Weights of a small GPT-style language model, trained from scratch on English Wikipedia: 14M parameters, 312M tokens.
MLP neurons of a small language model. Each row is named by its layer, matrix (up: input weights; down: output weights) and neuron, and shows model dimensions 176-303. Each number is 50 + 12 x the weight over its row's rms, rounded and kept within 0 to 99.
Before each neuron's rows, "fires on" lists the tokens most often at its 100 highest values on Wikipedia text that the model never trained on; "fires after" lists the tokens most often just before its 100 highest values on Wikipedia text that the model never trained on.

fires on: "S", "B", "C", "A", "R"
fires after: "\n\n", "\n", ".", " (", "=", " the"
L4.up704:41 35 56 52 47 55 52 63 50 70 49 52 48 36 53 43 67 39 51 63 71 45 62 32 68 52 56 59 63 42 52 51 50 53 39 36 76 55 57 56 53 41 61 45 56 38 49 64 63 50 56 36 57 51 43 58 38 63 45 74 77 52 49 41 54 36 52 78 61 54 37 54 56 64 43 49 65 61 63 49 61 44 42 59 32 30 46 42 50 71 37 49 40 44 52 50 70 26 66 62 50 58 51 26 71 35 64 72 62 63 43 70 71 43 50 36 41 44 39 40 38 54 48 37 47 72 50 64
L4.down704:25 68 57 61 48 48 45 69 43 53 50 34 42 64 34 67 56 62 65 54 56 66 40 46 34 54 65 58 33 50 45 61 64 67 46 60 58 50 43 59 49 50 51 41 65 51 34 44 48 45 62 58 57 48 42 38 39 55 56 43 44 38 37 52 52 52 46 44 45 49 57 49 61 54 57 40 37 53 69 62 29 34 48 57 63 25 82 58 64 53 70 44 67 63 38 38 50 48 64 35 48 39 58 49 23 41 41 57 35 57 60 42 60 56 46 30 45 29 31 52 58 80 56 54 66 51 66 55

fires on: "-"
fires after: "\n"
L4.up112:55 36 28 47 44 64 65 42 48 45 38 67 50 73 57 61 49 34 61 63 34 66 62 39 41 67 59 64 41 60 55 76 46 34 50 80 47 36 46 59 45 32 61 58 48 48 44 33 45 32 60 44 39 33 62 49 38 38 41 37 49 34 75 44 48 29 59 50 60 37 48 55 43 49 41 56 47 35 33 38 45 43 53 54 66 42 57 30 44 40 77 35 41 63 43 39 34 45 41 61 59 44 56 54 51 68 45 46 44 58 48 50 52 34 28 43 60 50 58 57 54 67 49 44 50 30 45 53
L4.down112:33 51 45 72 39 51 51 47 61 51 55 54 35 60 59 26 40 30 40 47 54 59 38 57 43 29 68 53 41 36 50 44 47 25 57 49 29 56 39 57 56 53 35 42 62 46 53 52 43 49 44 48 27 55 46 66 36 53 27 66 66 44 43 35 36 42 50 69 57 31 42 36 61 70 27 24 39 66 60 59 65 44 59 42 56 59 53 36 50 56 35 28 24 80 73 39 48 48 31 67 60 52 59 47 63 64 69 47 44 56 55 50 49 65 52 47 66 54 72 55 40 59 71 24 46 44 51 78

fires on: "\n", " company", " album", " band", " brother"
fires after: "=", " the", " The", " his", "The"
L4.up420:44 35 63 39 53 61 31 37 50 50 52 39 41 43 41 42 31 31 58 39 39 33 48 40 63 50 45 57 51 59 49 48 41 39 41 52 54 53 64 43 57 40 37 65 37 43 61 75 45 51 55 53 37 45 69 46 48 50 59 35 25 50 47 58 56 48 56 42 74 64 70 52 66 76 48 69 64 55 34 40 26 75 44 58 62 39 39 50 57 67 63 39 48 37 46 58 64 32 36 39 39 44 51 46 31 36 45 47 29 48 54 33 49 52 56 55 59 43 41 44 64 53 61 75 48 72 53 75
L4.down420:67 60 36 37 56 45 50 38 61 34 39 61 62 64 57 86 38 47 48 73 54 59 40 64 39 63 65 47 48 30 48 44 39 46 53 45 64 63 43 52 68 64 46 51 80 44 64 37 45 40 49 69 69 46 78 61 69 53 23 45 39 25 46 37 26 41 30 39 53 52 16 46 56 64 35 34 50 56 74 53 72 46 54 39 56 56 52 43 30 35 49 18 26 46 42 36 41 64 61 65 39 67 45 60 55 37 55 53 65 47 74 28 54 50 40 43 34 67 60 57 55 51 48 28 47 39 37 26

fires on: "-", " =", " et", "/"
fires after: "\n", ")", "\n\n"
L2.up263:29 41 48 55 56 54 63 48 54 59 41 47 56 59 52 43 51 58 71 51 41 49 67 77 41 40 48 38 29 58 54 46 83 51 44 62 61 52 55 37 53 66 66 57 39 63 59 70 43 51 41 63 33 29 38 17 61 55 56 39 34 48 49 28 59 55 51 58 42 55 50 53 47 41 55 37 55 41 40 26 30 37 73 33 32 58 32 58 49 72 58 58 46 61 32 53 57 51 52 36 57 39 55 50 33 54 47 59 62 37 56 46 48 46 56 39 53 52 45 47 62 62 64 40 45 56 66 58
L2.down263:52 63 64 31 43 51 42 46 45 58 48 65 44 54 57 48 54 67 45 42 35 42 52 46 60 53 67 45 33 48 55 26 57 31 47 54 44 46 58 25 60 51 62 65 54 45 32 55 33 50 44 40 74 40 59 57 38 34 72 48 59 70 60 55 38 46 40 38 45 55 40 56 65 62 43 65 67 39 63 47 63 44 53 55 47 39 32 31 63 57 47 47 15 56 44 53 40 25 40 59 71 60 35 53 54 53 51 47 54 38 44 63 58 65 63 55 55 54 43 41 38 56 29 37 73 43 45 21

fires on: ":", " +", " −", "\n"
fires after: " |", "|"
L4.up403:41 37 51 44 50 71 41 43 60 31 59 39 64 30 45 40 48 46 70 53 43 43 58 38 43 52 48 41 54 68 45 50 64 31 45 43 57 29 62 42 45 35 44 53 50 38 41 36 35 72 62 52 52 24 39 41 53 44 53 45 38 37 56 51 44 73 28 31 63 99 54 45 72 54 61 45 75 40 26 70 36 50 46 69 78 25 43 38 55 46 49 51 49 45 54 56 51 81 49 50 53 52 45 47 55 62 75 42 53 55 50 50 78 54 78 55 47 32 37 60 57 57 62 52 43 63 49 52
L4.down403:64 32 46 31 56 77 55 41 61 40 42 47 65 60 52 18 60 74 32 73 28 55 70 61 64 56 23 37 56 53 54 48 44 35 68 50 42 49 56 46 48 42 69 47 50 48 57 72 42 47 47 55 82 32 49 66 62 60 53 53 43 35 55 33 36 36 35 53 45 61 52 65 54 43 59 55 72 31 47 35 58 65 30 20 65 47 49 56 57 39 52 32 47 43 63 47 69 59 69 63 73 68 57 44 68 53 56 62 39 45 57 50 57 73 66 53 53 49 53 57 52 49 38 64 27 42 40 37

fires on: "|", "\n"
fires after: "\n", "  ", ")"
L4.up1:56 41 42 38 62 28 66 60 45 34 60 50 54 56 52 66 26 39 63 53 51 43 39 71 50 38 86 37 48 49 45 41 43 61 53 64 59 63 51 58 49 56 30 51 43 40 70 53 40 59 59 38 67 28 52 49 55 49 43 76 40 55 56 46 65 76 44 63 45 37 46 47 35 35 41 44 43 45 52 41 57 55 59 56 27 33 56 46 43 53 50 69 53 44 41 51 45 55 37 24 59 31 44 64 37 61 53 79 68 36 58 43 41 66 42 58 51 65 27 65 55 50 45 46 80 64 71 38
L4.down1:58 39 69 62 59 54 60 20 64 58 38 30 42 67 48 39 49 47 46 61 71 25 53 56 54 44 64 65 60 68 48 47 43 25 47 72 51 53 56 39 45 45 53 61 53 61 55 44 46 37 48 53 60 32 42 51 42 38 50 74 33 57 58 60 44 45 33 56 62 59 61 50 29 52 47 52 60 42 59 39 51 30 55 52 61 58 54 57 55 44 75 59 51 53 63 55 54 50 28 35 43 44 43 74 48 39 52 74 64 60 40 63 45 69 67 64 48 65 54 45 38 47 56 47 56 41 50 46

fires on: "\n", " cl", " cor"
fires after: " |", "=", ")", "|", " the"
L2.up87:73 49 44 74 61 47 46 71 66 73 56 40 63 38 67 65 47 38 52 45 31 81 60 49 49 56 50 46 43 63 52 58 59 57 49 36 49 47 44 61 53 62 36 67 72 45 49 42 45 60 54 63 46 65 67 35 31 57 58 48 58 50 45 61 38 30 55 46 70 52 62 62 47 72 50 40 45 37 49 76 41 45 32 61 29 43 61 80 55 72 58 54 53 39 42 44 49 45 35 44 60 38 31 61 72 55 62 48 55 24 60 62 36 55 52 58 61 37 66 62 51 26 62 26 32 56 50 57
L2.down87:45 49 48 74 67 10 36 55 54 50 49 50 56 44 56 50 40 67 47 26 62 30 41 57 48 51 50 32 40 57 69 36 33 64 29 45 55 45 57 56 58 66 34 72 57 54 56 47 85 61 34 59 58 48 42 45 64 40 39 53 54 53 41 29 48 56 38 38 42 44 67 64 40 51 58 49 47 58 35 45 46 48 37 26 31 48 33 38 44 41 55 46 40 36 51 52 44 60 29 31 52 60 53 50 40 70 71 47 53 74 60 58 65 20 44 53 75 45 41 52 67 38 45 47 53 45 74 55

fires on: "\n\n", " %", " Votes"
fires after: ".", " |"
L2.up209:34 38 42 50 60 47 56 43 54 54 35 56 83 34 50 62 37 67 55 55 60 44 47 48 49 59 67 47 53 60 40 32 55 52 38 64 54 24 32 29 55 50 71 61 57 57 54 67 50 62 58 54 33 36 55 51 71 37 41 64 70 52 42 42 52 45 55 44 56 60 29 39 57 69 76 41 67 67 27 42 50 53 52 40 37 50 51 61 41 57 53 49 50 40 50 41 58 38 73 46 47 46 52 50 41 63 58 53 47 50 65 59 32 50 54 49 70 59 37 60 44 37 57 54 41 48 67 44
L2.down209:48 40 49 47 48 67 38 41 40 48 82 69 35 55 44 30 55 67 55 38 63 66 60 42 61 43 29 36 47 49 41 62 53 43 43 46 36 57 49 62 41 64 59 49 56 78 61 61 66 52 39 48 88 40 40 53 68 55 51 47 38 55 31 70 60 59 48 60 38 42 69 55 74 31 53 56 38 62 42 36 55 62 43 57 51 44 56 50 40 31 39 43 47 45 48 59 67 40 48 35 32 51 47 45 36 55 36 56 69 61 59 53 65 66 71 42 40 58 72 68 42 49 46 49 32 14 41 48

fires on: "M", "La", " Ed", "He", " comment", "In"
fires after: "\n\n", " (", "=", "\n", " |", " \""
L2.up990:49 52 52 33 52 52 62 48 60 39 49 49 71 43 40 27 34 44 60 44 58 44 38 55 61 37 59 45 57 36 67 48 61 48 52 52 48 46 57 63 64 36 57 40 54 59 48 34 52 59 55 53 65 26 50 49 60 54 41 48 19 47 61 38 30 59 59 73 64 21 43 38 35 65 53 60 51 47 63 54 56 54 42 41 44 33 54 55 58 52 74 32 52 54 66 45 45 41 29 48 16 47 28 43 62 57 80 34 62 51 62 43 41 46 48 54 46 69 44 49 60 48 49 41 55 41 51 48
L2.down990:49 63 38 38 57 56 71 60 46 45 55 67 32 60 58 35 53 48 52 73 48 64 50 26 56 52 34 60 59 43 46 52 14 73 49 51 36 19 55 40 46 57 77 62 56 41 70 41 61 49 37 72 43 57 39 44 45 52 45 53 75 40 41 36 35 56 56 61 39 43 55 55 50 45 44 37 40 64 57 55 49 43 54 37 38 69 83 56 51 56 55 41 56 21 45 46 49 47 52 51 92 51 61 41 51 47 54 59 48 47 50 44 57 73 54 44 49 62 76 54 43 67 71 46 24 64 43 61

fires on: "=", "'", " Af"
fires after: "\n\n", "=", " the", " a", " as"
L4.up768:49 51 45 62 34 46 33 57 38 64 43 60 57 44 60 53 53 47 55 45 54 33 45 45 46 53 46 56 53 55 33 46 47 55 65 53 49 63 37 42 66 46 52 55 36 75 62 48 75 54 57 32 68 29 53 53 42 47 59 32 35 63 59 36 69 54 64 53 51 60 32 38 40 63 50 31 33 69 57 37 31 31 36 50 39 56 73 44 56 56 53 54 28 58 59 66 34 28 66 63 49 42 47 34 59 54 48 44 18 34 43 42 30 59 63 60 32 69 33 52 37 42 42 49 48 45 39 66
L4.down768:54 42 46 59 44 56 54 47 35 50 54 44 60 39 60 33 54 48 59 44 38 42 51 45 52 49 50 50 51 42 49 65 42 63 51 42 47 53 51 37 50 53 65 46 55 49 38 72 55 37 48 43 26 61 45 56 40 33 82 49 69 58 60 48 43 33 41 37 24 57 56 51 65 44 48 48 45 34 45 65 53 60 71 49 75 64 42 37 49 54 52 52 52 77 63 23 62 51 48 40 45 24 63 35 30 59 34 61 47 48 59 63 44 25 44 31 31 56 56 49 61 67 68 60 54 66 60 48

fires on: " He", "\n\n", " Her", " he", " It", " she"
fires after: ".", ","
L4.up59:53 45 55 27 49 74 64 46 67 41 39 35 64 29 64 61 69 46 78 42 41 46 43 59 46 57 49 60 43 56 28 70 42 42 56 54 32 59 36 66 57 44 48 54 66 43 60 69 57 48 36 28 63 53 47 53 37 72 39 72 61 67 37 62 56 43 56 61 24 39 70 59 44 41 49 54 45 49 64 59 32 49 44 67 61 55 39 39 61 56 55 49 40 36 48 31 51 26 53 64 56 40 50 58 40 57 33 48 59 77 67 50 45 67 66 61 40 41 56 45 38 61 44 63 34 76 59 61
L4.down59:44 53 64 57 64 50 25 53 30 39 34 44 61 48 35 53 39 39 42 30 36 58 56 39 43 44 39 48 36 38 37 62 64 66 25 31 46 54 56 30 69 31 31 66 66 63 75 52 59 56 56 44 43 67 78 87 55 57 55 60 31 44 60 62 46 64 61 39 50 46 36 55 52 45 29 40 63 64 56 41 45 43 42 59 40 40 35 50 65 51 84 41 54 44 45 64 53 24 60 39 42 65 62 48 39 59 51 45 54 59 40 67 47 54 77 58 42 43 49 42 54 75 50 46 53 65 46 53

fires on: "-", " as", " As", "As", " and"
fires after: "\n", "\n\n", ".", "=", ","
L4.up333:37 39 46 49 64 48 55 17 42 44 40 59 54 54 57 40 47 49 49 50 56 42 59 56 61 43 60 39 69 54 46 68 52 66 43 64 28 54 68 38 54 46 43 29 49 57 40 50 38 27 47 64 42 57 66 54 53 61 68 38 69 53 39 56 57 24 56 68 59 35 55 38 50 47 57 46 43 54 46 54 80 47 27 30 64 46 44 34 47 55 62 38 48 38 67 56 68 37 52 35 57 70 46 37 63 58 62 65 54 47 37 73 61 39 57 47 52 60 48 58 52 47 47 29 55 49 45 59
L4.down333:42 55 55 49 25 29 43 54 44 84 51 35 46 45 44 65 66 52 50 37 59 59 45 50 47 52 57 59 50 63 54 56 33 49 38 28 35 49 54 33 41 51 59 47 62 43 49 32 62 65 55 59 46 46 47 56 33 35 71 44 43 41 68 61 55 52 66 43 36 74 36 62 49 44 32 59 60 63 51 39 67 48 57 79 35 57 41 41 48 40 52 39 54 52 62 43 41 52 49 24 35 61 46 52 41 62 54 49 28 48 46 51 52 58 25 72 46 76 27 60 33 50 60 54 51 47 43 26

fires on: "=", "He", "Man", " team", " host", " join"
fires after: "\n\n", "=", " the", " to", " ="
L2.up1278:55 55 47 44 44 68 45 47 72 60 60 46 57 34 61 46 69 60 54 43 43 35 38 29 63 42 57 56 62 49 47 48 34 20 57 41 50 45 69 58 59 30 40 50 56 18 51 33 41 47 66 61 59 46 66 31 47 48 44 57 50 47 37 43 51 63 73 63 50 45 80 55 42 37 74 45 50 52 59 58 58 79 42 66 45 41 29 62 44 50 45 75 51 49 54 43 57 39 30 46 38 67 50 66 36 46 57 48 68 61 67 50 44 59 65 61 25 53 46 40 49 44 25 34 49 53 50 54
L2.down1278:38 40 33 51 51 31 54 58 48 56 18 45 63 55 37 40 48 54 55 44 68 64 46 56 39 55 31 69 53 43 49 53 62 72 49 50 19 61 51 54 48 45 45 60 54 71 64 41 48 29 56 67 56 43 55 58 45 43 50 62 60 31 47 55 81 33 28 34 68 74 63 47 44 58 39 43 45 66 48 55 36 43 44 49 37 69 48 32 54 44 61 41 62 73 50 55 48 41 72 52 63 53 54 58 58 61 24 58 57 50 28 44 46 61 50 51 48 65 59 37 42 68 68 46 69 38 40 44

fires on: "\n\n", " At", " In", " By", " On", "uc"
fires after: ".", ";", " |", " the", "="
L2.up954:60 52 51 60 73 53 64 43 56 57 49 62 27 43 66 62 52 48 42 52 42 60 50 43 64 27 65 59 35 47 32 25 40 60 59 51 33 26 73 47 46 62 51 46 70 53 60 30 60 50 58 38 54 43 49 55 61 80 62 57 60 71 31 47 40 73 50 61 48 50 31 60 63 67 63 61 67 58 55 53 60 48 35 61 57 78 81 42 57 50 74 33 38 51 42 26 44 63 60 44 57 34 28 41 58 49 54 46 64 50 61 26 50 57 38 41 56 38 47 49 40 39 63 48 54 60 50 54
L2.down954:57 44 47 69 35 76 51 65 19 49 63 58 60 55 39 69 50 56 22 63 44 64 71 24 61 64 33 36 47 44 52 72 32 44 53 41 53 37 45 56 61 42 37 72 31 54 57 50 54 66 49 51 45 55 34 63 70 51 43 40 43 47 37 33 55 47 52 55 47 46 44 46 34 44 42 39 43 57 44 50 52 41 44 48 36 40 40 53 28 52 30 55 42 62 58 51 55 28 36 47 36 66 59 68 57 39 48 38 59 33 71 49 70 61 65 72 34 42 70 52 49 45 08 48 47 37 27 57

fires on: " 14", " Louis", " 13", " Luc", " John", " Barbara"
fires after: " |", "|", ",", "os"
L2.up212:53 74 60 50 62 51 51 48 58 43 61 46 27 49 67 43 59 65 55 56 59 45 71 66 32 69 52 62 41 61 52 62 49 46 31 58 46 25 52 58 37 60 54 49 48 57 55 59 49 60 38 51 30 74 40 49 35 41 70 49 14 56 51 34 39 42 59 57 33 54 51 44 51 58 61 33 51 69 54 41 45 33 48 40 54 49 54 61 39 44 41 36 46 59 41 47 46 65 48 35 31 39 64 65 45 41 41 48 49 51 57 60 76 45 47 56 81 41 65 26 67 38 46 67 34 26 73 52
L2.down212:50 65 36 50 59 56 29 67 57 35 43 41 42 60 49 64 55 41 35 67 49 48 55 59 44 57 52 63 55 46 64 36 16 55 46 31 50 51 65 68 61 46 50 57 58 47 47 39 50 75 35 38 60 24 65 51 66 52 44 40 46 55 41 53 62 58 33 67 57 42 54 46 41 35 51 95 55 57 62 67 63 67 48 54 47 46 62 44 40 56 50 47 27 55 47 60 59 65 42 33 40 50 50 42 22 26 70 45 71 52 53 52 22 40 49 49 41 45 29 47 36 73 47 43 64 60 33 46

fires on: "\n\n", "\n", " (", "."
fires after: ".", "="
L2.up1222:40 36 62 45 60 59 57 47 56 61 57 42 50 38 37 54 44 37 48 52 57 54 48 33 56 57 48 51 54 61 34 38 47 50 67 08 64 21 55 67 59 56 41 22 79 28 71 58 45 56 58 56 50 69 44 40 59 44 61 78 54 69 46 31 36 53 45 40 45 61 42 51 60 40 73 49 54 72 49 55 56 68 27 44 62 56 54 59 43 44 56 58 49 28 34 57 49 55 57 65 56 48 65 66 55 57 57 50 48 53 64 26 59 41 40 56 56 36 52 59 61 60 35 56 69 56 59 42
L2.down1222:57 43 41 58 45 59 52 67 61 56 63 52 31 23 61 55 34 50 51 27 35 51 88 37 83 58 72 63 64 44 31 54 47 47 47 53 16 50 41 59 57 62 62 51 38 63 66 56 50 61 51 38 75 46 62 68 61 53 48 50 43 37 72 51 78 42 55 44 53 55 50 54 40 44 42 67 47 38 55 55 39 45 19 45 44 41 71 42 24 55 34 66 42 50 51 42 77 29 33 56 41 52 55 60 74 57 46 35 40 49 55 42 43 65 56 46 50 39 55 44 56 63 56 45 52 59 32 50

fires on: " a", "=", " the", " A"
fires after: "\n\n", " is", " as", " |", " in", " was"
L4.up122:28 51 33 47 70 46 61 55 57 64 70 34 40 31 40 62 41 36 41 66 30 60 25 53 72 43 63 53 46 41 26 90 43 41 37 52 36 37 39 46 47 45 54 50 53 51 47 68 64 65 65 38 49 41 62 44 58 37 35 51 43 54 56 32 29 58 45 53 51 62 52 49 43 32 31 43 44 51 46 52 57 72 32 40 37 55 64 51 46 31 38 50 47 54 38 49 44 67 87 30 59 28 72 39 40 29 51 56 67 50 43 35 35 58 60 48 47 46 41 55 57 53 43 39 46 35 54 58
L4.down122:79 57 48 41 71 50 34 43 60 37 47 42 60 23 51 58 41 64 69 45 68 40 57 43 55 66 60 58 68 51 46 47 56 30 39 36 75 56 41 54 40 45 33 73 55 45 48 51 38 38 61 63 63 50 57 55 34 67 40 63 49 49 34 45 64 64 53 35 66 61 58 55 54 59 56 30 45 45 65 56 49 53 63 53 37 65 43 56 68 61 59 67 48 67 43 31 23 43 54 46 40 52 53 50 51 47 65 40 55 33 46 41 58 31 37 52 30 55 35 56 41 74 62 47 54 70 68 48

fires on: " No", "D", " F", " C", " Z", "F"
fires after: "-", "\n\n", "|", "\n", "=", "."
L4.up224:52 54 37 50 42 44 51 58 54 80 60 31 56 66 58 39 59 45 60 74 50 53 60 47 41 54 33 49 62 68 38 60 67 48 58 61 46 64 65 48 41 43 48 51 42 52 61 75 39 63 60 62 48 59 55 54 41 56 37 53 49 37 63 50 28 33 55 33 64 59 51 44 43 35 56 70 53 36 55 47 66 60 51 52 66 22 50 53 39 50 61 37 39 35 49 47 46 55 41 39 70 43 43 46 39 88 50 42 54 49 38 46 77 29 58 47 55 59 50 33 48 49 60 65 62 39 60 46
L4.down224:56 55 41 56 55 52 55 48 46 53 69 32 49 57 29 65 18 49 44 69 64 44 43 52 31 38 63 62 65 43 66 51 52 31 42 67 57 53 48 59 44 45 42 68 40 30 65 57 40 57 28 61 66 24 58 69 39 30 48 69 67 50 46 44 58 32 43 58 57 55 47 66 46 43 54 63 47 61 60 53 32 71 51 53 40 46 79 35 46 67 28 55 47 42 38 38 47 35 66 47 65 61 47 44 44 55 44 66 30 46 53 38 36 45 65 49 57 63 44 57 65 48 61 47 82 65 43 55

fires on: "|"
fires after: "\n", "\n\n"
L4.up402:47 59 68 34 41 40 55 49 54 62 48 53 51 47 45 55 39 61 65 65 43 45 37 56 48 58 43 41 64 34 50 47 27 61 45 50 59 71 62 50 46 49 46 45 49 27 49 70 51 58 64 34 43 69 37 59 47 53 52 42 45 47 51 51 43 54 49 51 43 64 25 51 55 49 68 67 67 60 56 20 29 50 77 54 43 47 50 48 46 60 39 48 62 58 50 52 39 33 79 69 50 37 54 71 52 43 51 24 48 49 19 59 44 46 15 61 47 40 45 54 56 75 34 57 63 46 21 67
L4.down402:50 75 59 56 45 40 38 59 30 55 55 48 55 71 61 59 32 54 57 56 59 33 69 58 33 65 65 64 43 58 79 57 48 48 54 68 18 56 46 36 33 37 61 54 35 41 44 37 45 23 52 56 56 35 47 60 40 48 56 50 49 32 47 42 71 55 74 64 49 61 38 47 56 51 52 44 43 52 63 56 51 66 53 36 30 56 38 75 46 50 61 71 56 72 44 65 41 38 50 57 32 63 46 62 43 47 44 46 71 36 50 48 57 40 37 40 30 57 54 47 40 58 37 65 51 62 48 62

fires on: "\n\n", "V", "Since"
fires after: "=", ".", "\n\n", "\n"
L4.up545:57 37 66 35 47 53 39 55 71 28 42 54 68 45 39 40 51 33 42 52 44 59 53 37 69 42 50 62 48 51 45 49 53 67 53 45 52 23 69 37 37 50 47 63 61 65 46 73 60 34 65 46 44 40 24 52 49 66 49 53 55 42 40 29 31 48 69 48 58 38 21 67 52 52 58 52 56 70 47 44 44 30 39 55 52 49 27 59 64 58 73 78 49 35 49 62 66 44 44 43 53 52 42 51 44 48 61 48 34 56 33 44 43 37 53 59 53 69 35 50 48 49 65 45 75 57 28 64
L4.down545:46 61 29 67 47 55 62 52 65 65 46 55 33 53 39 56 69 69 65 60 62 50 48 32 71 46 56 49 36 51 49 60 57 74 48 49 56 45 54 52 47 58 68 53 59 48 64 49 32 78 49 52 58 47 57 48 52 40 58 37 60 61 55 55 60 46 60 53 39 22 50 38 47 53 32 35 58 71 51 20 72 19 63 42 62 37 45 55 66 55 39 45 33 12 55 53 48 60 57 49 58 60 29 44 35 47 44 47 45 49 67 46 63 30 70 44 51 42 57 50 55 43 54 45 62 38 41 34

fires on: "|", "oc", " ins", "usc"
fires after: "  ", "\n", "-", " |"
L4.up123:39 44 66 44 66 40 47 59 52 45 56 44 45 39 60 51 71 78 65 35 69 49 42 39 51 62 39 36 25 59 39 33 41 60 35 51 43 54 23 42 49 57 68 59 49 61 42 20 49 55 72 45 30 69 56 61 55 56 47 55 62 48 51 65 47 70 45 48 24 33 32 36 44 66 29 69 69 49 24 38 46 81 60 50 36 51 55 57 54 48 46 52 66 68 44 53 45 24 39 39 46 37 44 72 57 50 49 41 51 51 41 57 56 36 52 40 35 52 40 52 61 54 81 61 52 52 52 55
L4.down123:60 56 52 41 59 33 35 54 51 44 54 48 71 64 47 66 53 50 53 53 44 15 62 69 52 62 32 59 31 64 53 52 50 30 69 54 68 36 56 40 38 49 65 68 41 38 41 44 66 46 48 55 56 48 56 46 48 56 43 70 45 57 53 56 48 41 52 53 54 29 58 52 66 53 44 68 55 26 64 26 40 39 61 53 61 31 44 60 57 65 44 30 44 49 50 45 47 55 36 57 41 41 45 44 51 41 52 45 71 16 41 65 32 47 71 57 44 61 63 44 39 26 58 45 39 42 44 70

fires on: "-", "|", "ec"
fires after: "\n", "\n\n", "."
L4.up109:48 55 55 47 53 32 52 12 47 58 50 63 64 60 53 58 54 50 53 48 44 50 36 80 75 35 64 53 34 54 42 53 43 51 50 50 48 79 49 61 55 59 38 49 46 41 48 57 72 60 44 47 50 33 47 64 40 43 32 55 32 58 52 52 51 19 56 68 60 52 43 78 39 43 56 61 66 60 50 47 37 50 55 66 53 49 32 35 59 64 37 46 35 42 80 35 46 42 35 43 61 58 33 74 58 38 49 75 55 63 45 50 59 32 56 38 64 55 40 59 28 51 60 43 63 66 76 46
L4.down109:22 55 53 53 56 59 55 55 30 42 48 33 37 70 47 46 31 41 64 62 45 58 45 62 39 44 46 64 72 52 56 53 36 56 31 61 29 33 46 64 56 39 35 30 59 49 48 59 45 17 74 32 59 57 55 44 50 46 52 51 47 46 38 57 43 70 68 67 67 47 81 48 34 57 60 43 47 55 48 66 57 62 56 53 31 55 58 82 42 53 56 38 84 56 58 69 47 43 43 44 33 21 44 43 53 56 49 34 54 50 45 55 48 77 47 33 48 46 48 41 58 54 54 36 48 67 58 46

fires on: "=", " inter", " diss", " mer"
fires after: "\n\n", " was", " the"
L4.up1186:31 33 22 58 62 59 57 54 36 74 51 56 34 44 48 33 76 60 58 45 56 33 47 69 47 51 61 54 57 77 58 48 43 51 61 45 29 61 43 46 57 48 58 36 40 40 75 58 58 65 38 75 56 57 42 38 59 52 55 63 55 36 53 50 41 39 39 61 66 67 66 29 40 41 63 57 49 36 39 52 32 37 54 31 58 51 47 53 54 52 36 65 59 45 45 44 30 62 34 61 46 43 46 50 57 73 36 57 57 53 55 25 60 44 37 65 49 58 36 49 46 56 21 47 59 52 43 23
L4.down1186:54 50 43 42 27 48 35 32 46 57 53 63 60 39 55 80 59 62 49 65 53 63 39 40 45 62 41 55 57 64 38 61 27 63 41 51 63 65 39 31 54 47 55 52 53 47 39 36 57 35 58 48 48 38 56 41 45 42 25 21 53 55 45 50 41 45 33 50 25 68 36 40 49 35 54 33 52 53 40 65 42 50 49 45 46 79 62 52 49 48 50 56 47 44 66 33 53 35 42 55 62 51 50 54 50 47 44 31 48 53 45 68 39 62 60 51 58 53 50 50 63 51 75 50 53 52 46 36